config = dict(
    d_mlp=3072,
    vocab_size=32768,
    positions='rope',
    rope_fraction=0.25,
    init_std_down=0.0,
    lr_mult_o=1.5,
    decay_fraction=0.73,
    seq_len=2048,
    doc_mask=True,
    dataset='wikipedia_en',
)
MLP neurons of a small language model. Each row is named by its layer, matrix (down: output weights) and neuron, and shows model dimensions 352-479. Each number is 200 + 40 x the weight over its row's rms, rounded and kept within 0 to 999.
After each neuron's rows, "raises" lists the tokens whose logits its output raises most directly, leaving later layers aside.

L6.down141,275,198,230,240,165,232,166,222,214,146,186,191,190,154,209,155,219,156,133,201,223,205,190,208,205,291,206,176,176,178,164,130,187,129,201,205,189,160,232,217,232,199,146,226,157,194,194,253,223,151,205,132,199,168,177,163,218,263,250,212,280,221,199,197,219,164,85,179,210,240,228,213,121,175,131,330,140,171,246,232,187,177,166,294,264,150,214,248,229,210,226,217,225,173,256,169,224,211,201,177,257,194,225,213,174,200,50,167,213,169,242,115,189,230,226,227,243,223,221,163,174,212,201,231,205,213,192,131
raises: " into", " upon", " year's", " trip", " why"

L6.down2626,188,199,202,238,259,198,161,211,238,158,187,167,218,250,108,266,108,137,214,181,195,209,214,175,239,176,210,277,149,194,231,255,159,240,155,170,201,184,249,155,191,191,256,129,184,211,202,176,173,249,238,214,179,164,163,208,202,212,141,176,179,207,205,190,222,181,196,114,251,186,186,252,137,287,194,259,254,142,190,260,171,217,179,137,196,198,162,184,237,184,210,216,146,231,206,221,232,198,205,190,179,192,269,174,195,160,174,120,229,179,228,230,191,237,260,282,240,153,205,217,221,195,241,219,245,201,253,156
raises: "w", "rance", " side", "'t", "pool"

L6.down1520,205,242,170,198,225,226,186,117,162,174,183,177,246,244,182,165,233,226,141,230,223,210,247,177,161,235,205,186,295,220,268,189,293,185,262,152,279,224,229,157,276,237,200,168,219,187,203,135,241,234,167,176,231,218,195,126,254,205,188,123,218,151,212,194,180,221,232,232,207,250,160,229,162,243,206,201,206,143,169,243,191,157,235,178,198,193,225,205,210,188,222,210,220,224,191,157,191,175,202,194,197,188,249,207,152,224,227,310,231,192,275,112,277,210,168,213,296,240,180,215,191,169,221,233,208,176,175,106
raises: "ub", "ently", "ence.", "ence", "ae"

L6.down1682,192,156,192,202,214,174,266,193,222,166,224,261,180,191,199,162,133,132,88,188,138,218,200,122,180,199,229,231,212,150,150,139,142,210,158,215,193,154,245,190,213,213,237,216,191,182,199,180,226,221,202,192,188,125,176,284,203,206,152,198,111,187,195,173,229,248,160,172,188,173,197,229,185,194,239,224,196,173,280,167,197,244,252,258,284,139,190,222,208,176,147,215,245,213,194,146,208,203,253,88,217,163,131,198,215,225,176,224,208,228,224,214,203,183,223,231,261,192,236,161,242,204,229,213,175,241,219,187
raises: " them.", " them,", " him.", " him,", " her."

L6.down1945,209,187,205,141,150,148,118,227,219,177,120,181,184,150,195,192,175,243,199,215,215,132,173,200,158,189,221,256,204,247,223,206,143,183,162,235,208,202,205,243,180,248,202,180,218,170,207,126,150,209,222,184,269,239,238,177,196,153,180,216,220,225,203,154,306,175,286,211,237,151,266,168,118,209,167,159,181,183,231,194,211,107,216,204,172,206,195,165,260,191,193,259,164,326,152,218,202,178,141,195,122,206,197,192,267,217,192,158,213,209,250,274,243,209,233,242,191,222,221,237,221,108,248,162,206,221,122,220
raises: " Night", " night", " through", " even", " MF"

L6.down199,302,246,123,195,217,221,236,243,193,177,183,156,159,147,187,239,152,217,131,261,176,207,173,188,191,163,150,265,204,181,195,203,201,175,244,202,242,207,191,159,198,202,239,249,188,287,192,190,257,204,237,191,152,135,172,187,233,225,208,218,245,208,188,231,184,200,217,195,203,233,172,176,208,216,206,150,263,190,232,209,241,252,216,131,184,193,163,125,227,157,194,194,208,154,173,249,224,199,190,159,166,167,190,166,143,221,201,234,237,206,228,202,204,272,192,243,199,188,175,128,144,174,216,225,207,229,257,158
raises: " use", " construction", " publication", " release", " cre"

L6.down499,170,289,263,141,172,121,182,206,157,157,144,196,175,201,226,278,149,252,183,216,243,264,178,247,235,168,266,268,156,210,174,205,138,145,283,186,229,198,232,195,226,252,177,220,137,180,239,232,239,179,190,220,142,137,272,228,163,178,203,245,210,150,169,211,225,169,200,183,222,221,157,231,140,137,265,225,227,216,187,317,205,220,231,158,225,203,165,166,183,257,168,127,196,131,230,278,261,280,131,192,196,213,220,186,188,172,259,175,219,141,202,147,196,228,186,238,285,171,187,179,246,193,189,267,185,169,189,162
raises: " this", " these", " by", " three", " they"

L6.down1543,216,235,171,201,218,220,123,229,284,176,218,245,201,204,179,122,193,216,181,202,201,250,191,191,148,188,229,232,216,191,143,138,127,213,203,246,209,257,145,200,181,177,125,188,276,203,149,165,214,192,238,150,265,207,227,175,240,231,164,156,180,242,221,161,203,186,209,191,164,207,210,273,175,221,192,251,154,170,230,227,153,238,150,149,180,136,185,225,235,213,198,230,187,196,155,207,236,227,166,180,197,205,153,224,244,200,238,170,169,246,133,236,161,197,272,199,200,279,168,268,157,254,188,123,190,243,173,180
raises: " total", " length", " distance", " full", " front"

L6.down1528,181,196,221,187,135,200,169,206,185,229,206,175,247,293,178,162,245,205,170,161,106,184,141,206,219,219,130,222,232,213,157,219,251,183,209,243,166,111,185,250,199,280,213,237,196,266,116,121,230,199,174,220,175,229,176,228,164,270,181,189,225,152,230,166,216,151,292,207,185,259,210,189,248,213,149,191,199,155,220,206,154,251,208,233,199,118,143,226,232,276,92,234,215,126,170,216,280,217,161,224,272,136,189,200,135,168,219,279,186,187,203,127,137,221,196,148,193,242,122,202,209,143,221,205,180,293,148,208
raises: " critical", " response", " positive", " mixed", " critic"

L6.down2612,197,175,200,195,212,177,162,147,154,181,227,145,212,206,252,217,211,286,221,218,209,210,187,143,210,193,222,214,202,196,260,187,118,201,170,285,212,201,232,160,198,208,237,225,111,194,190,213,219,245,181,171,191,228,234,241,159,216,165,244,221,180,245,189,236,182,252,199,242,183,165,164,273,157,207,250,185,236,94,274,170,258,198,118,152,236,213,257,187,196,182,221,215,184,147,222,209,149,297,177,182,228,195,226,259,166,207,187,215,207,280,263,145,250,233,209,245,172,187,273,179,188,191,195,227,216,221,255
raises: "ide,", "ite", "ides", "ide", "ite,"

L6.down2489,189,173,247,179,102,229,215,198,259,170,171,134,234,192,271,125,219,167,216,234,177,263,203,209,139,212,191,143,208,210,205,227,219,134,248,235,167,211,149,269,262,189,165,226,251,232,129,169,220,305,216,210,146,153,145,194,230,219,178,188,175,138,209,176,154,254,280,243,196,191,101,206,259,217,259,140,149,151,219,183,128,155,178,218,196,157,169,204,310,244,201,216,147,270,182,226,204,183,212,224,250,188,189,291,240,206,171,157,159,240,267,203,202,232,205,192,134,227,191,172,185,173,141,228,170,188,213,225
raises: " vote", " votes", " fee", " electors", " process"

L6.down2758,246,301,174,236,185,242,172,157,215,221,213,165,132,249,193,181,209,162,212,120,219,208,139,138,228,121,190,178,193,143,245,143,170,255,217,249,284,220,232,211,186,135,134,166,199,196,216,165,182,226,204,264,203,119,175,160,160,211,164,297,205,237,187,184,226,190,161,295,194,195,198,149,194,168,209,203,146,139,127,202,190,204,208,161,165,241,182,158,274,125,201,192,284,266,78,140,202,148,245,172,165,154,173,175,234,233,208,197,251,197,188,185,142,179,240,153,226,245,120,263,170,226,225,176,128,271,169,229
raises: "ock", " much", "aries", " well", " he"

L6.down2366,247,202,168,199,180,231,133,233,208,220,202,250,185,207,172,191,185,238,136,291,169,152,156,195,212,222,167,242,164,198,128,176,210,190,195,220,254,234,94,201,184,254,165,230,209,151,154,201,219,225,208,205,185,147,148,183,168,224,224,169,160,241,108,163,185,210,197,160,175,239,200,274,197,222,228,179,173,194,207,141,284,135,214,154,174,154,175,153,213,189,178,241,193,251,177,219,244,253,179,178,166,182,256,214,161,248,170,222,190,236,177,193,231,124,207,126,231,210,168,300,235,221,206,244,145,249,168,175
raises: " reports", " references", " knowledge", " evidence", " information"

L6.down100,176,341,226,251,201,175,184,251,212,206,230,229,242,172,217,300,253,225,180,111,165,212,203,141,160,159,175,199,180,170,187,183,163,196,193,170,268,214,234,200,197,162,216,223,187,165,177,193,128,269,221,221,251,140,96,248,235,202,215,292,185,293,172,232,213,231,207,180,170,234,226,212,198,191,274,189,210,266,241,214,217,185,207,243,335,130,208,173,272,185,232,177,159,176,186,179,169,151,190,159,188,214,204,172,261,221,257,193,162,147,253,188,152,229,161,184,230,148,150,199,199,218,175,205,171,222,234,172
raises: " do", " in,", " in.", " did", " say"

L6.down1017,151,225,138,140,182,168,170,167,199,160,245,143,260,147,227,172,259,185,260,103,197,190,197,209,187,230,150,236,235,165,181,194,254,111,242,210,103,196,143,242,254,228,195,182,207,220,239,260,239,177,174,206,212,183,199,249,315,186,118,225,137,201,256,159,202,230,162,181,172,297,261,165,192,274,218,170,207,136,236,219,181,209,184,218,213,235,187,183,207,204,181,201,174,140,177,168,181,162,177,169,213,182,262,199,173,234,195,133,142,162,253,218,145,249,237,139,188,110,190,267,180,185,191,187,236,234,256,214
raises: " \"L", " \"K", " \"S", " \"T", " \"V"

L6.down2760,262,175,195,221,146,226,202,237,180,209,215,155,202,203,169,195,216,175,138,274,184,180,227,245,232,188,236,201,212,186,194,282,209,157,148,247,172,185,183,177,285,236,221,189,175,190,204,200,257,234,202,193,262,210,200,191,184,238,244,221,187,204,153,145,174,157,181,181,187,257,150,213,155,153,116,179,188,237,189,193,227,247,143,178,190,175,252,234,259,205,202,243,224,190,209,206,240,192,142,153,168,223,251,179,190,90,180,135,250,230,177,134,160,217,198,243,205,192,209,264,177,206,198,155,142,297,222,214
raises: " towards", " toward", " forward", " away", " down"

L6.down2974,250,217,149,195,168,211,192,252,217,177,200,163,196,215,244,157,187,169,181,206,223,204,169,164,140,163,172,148,238,168,146,225,216,264,223,266,189,244,145,196,243,246,162,203,194,203,211,149,253,298,185,254,209,165,181,252,228,201,199,193,117,192,167,172,199,177,254,215,180,118,187,149,239,209,239,266,236,160,257,212,121,155,249,117,142,264,187,185,175,206,178,193,147,209,188,276,205,206,196,312,240,246,264,246,175,189,175,246,219,214,140,154,241,135,161,224,227,148,153,223,226,151,237,225,177,194,156,168
raises: " extent", " ext", " reason", " degree", "iot"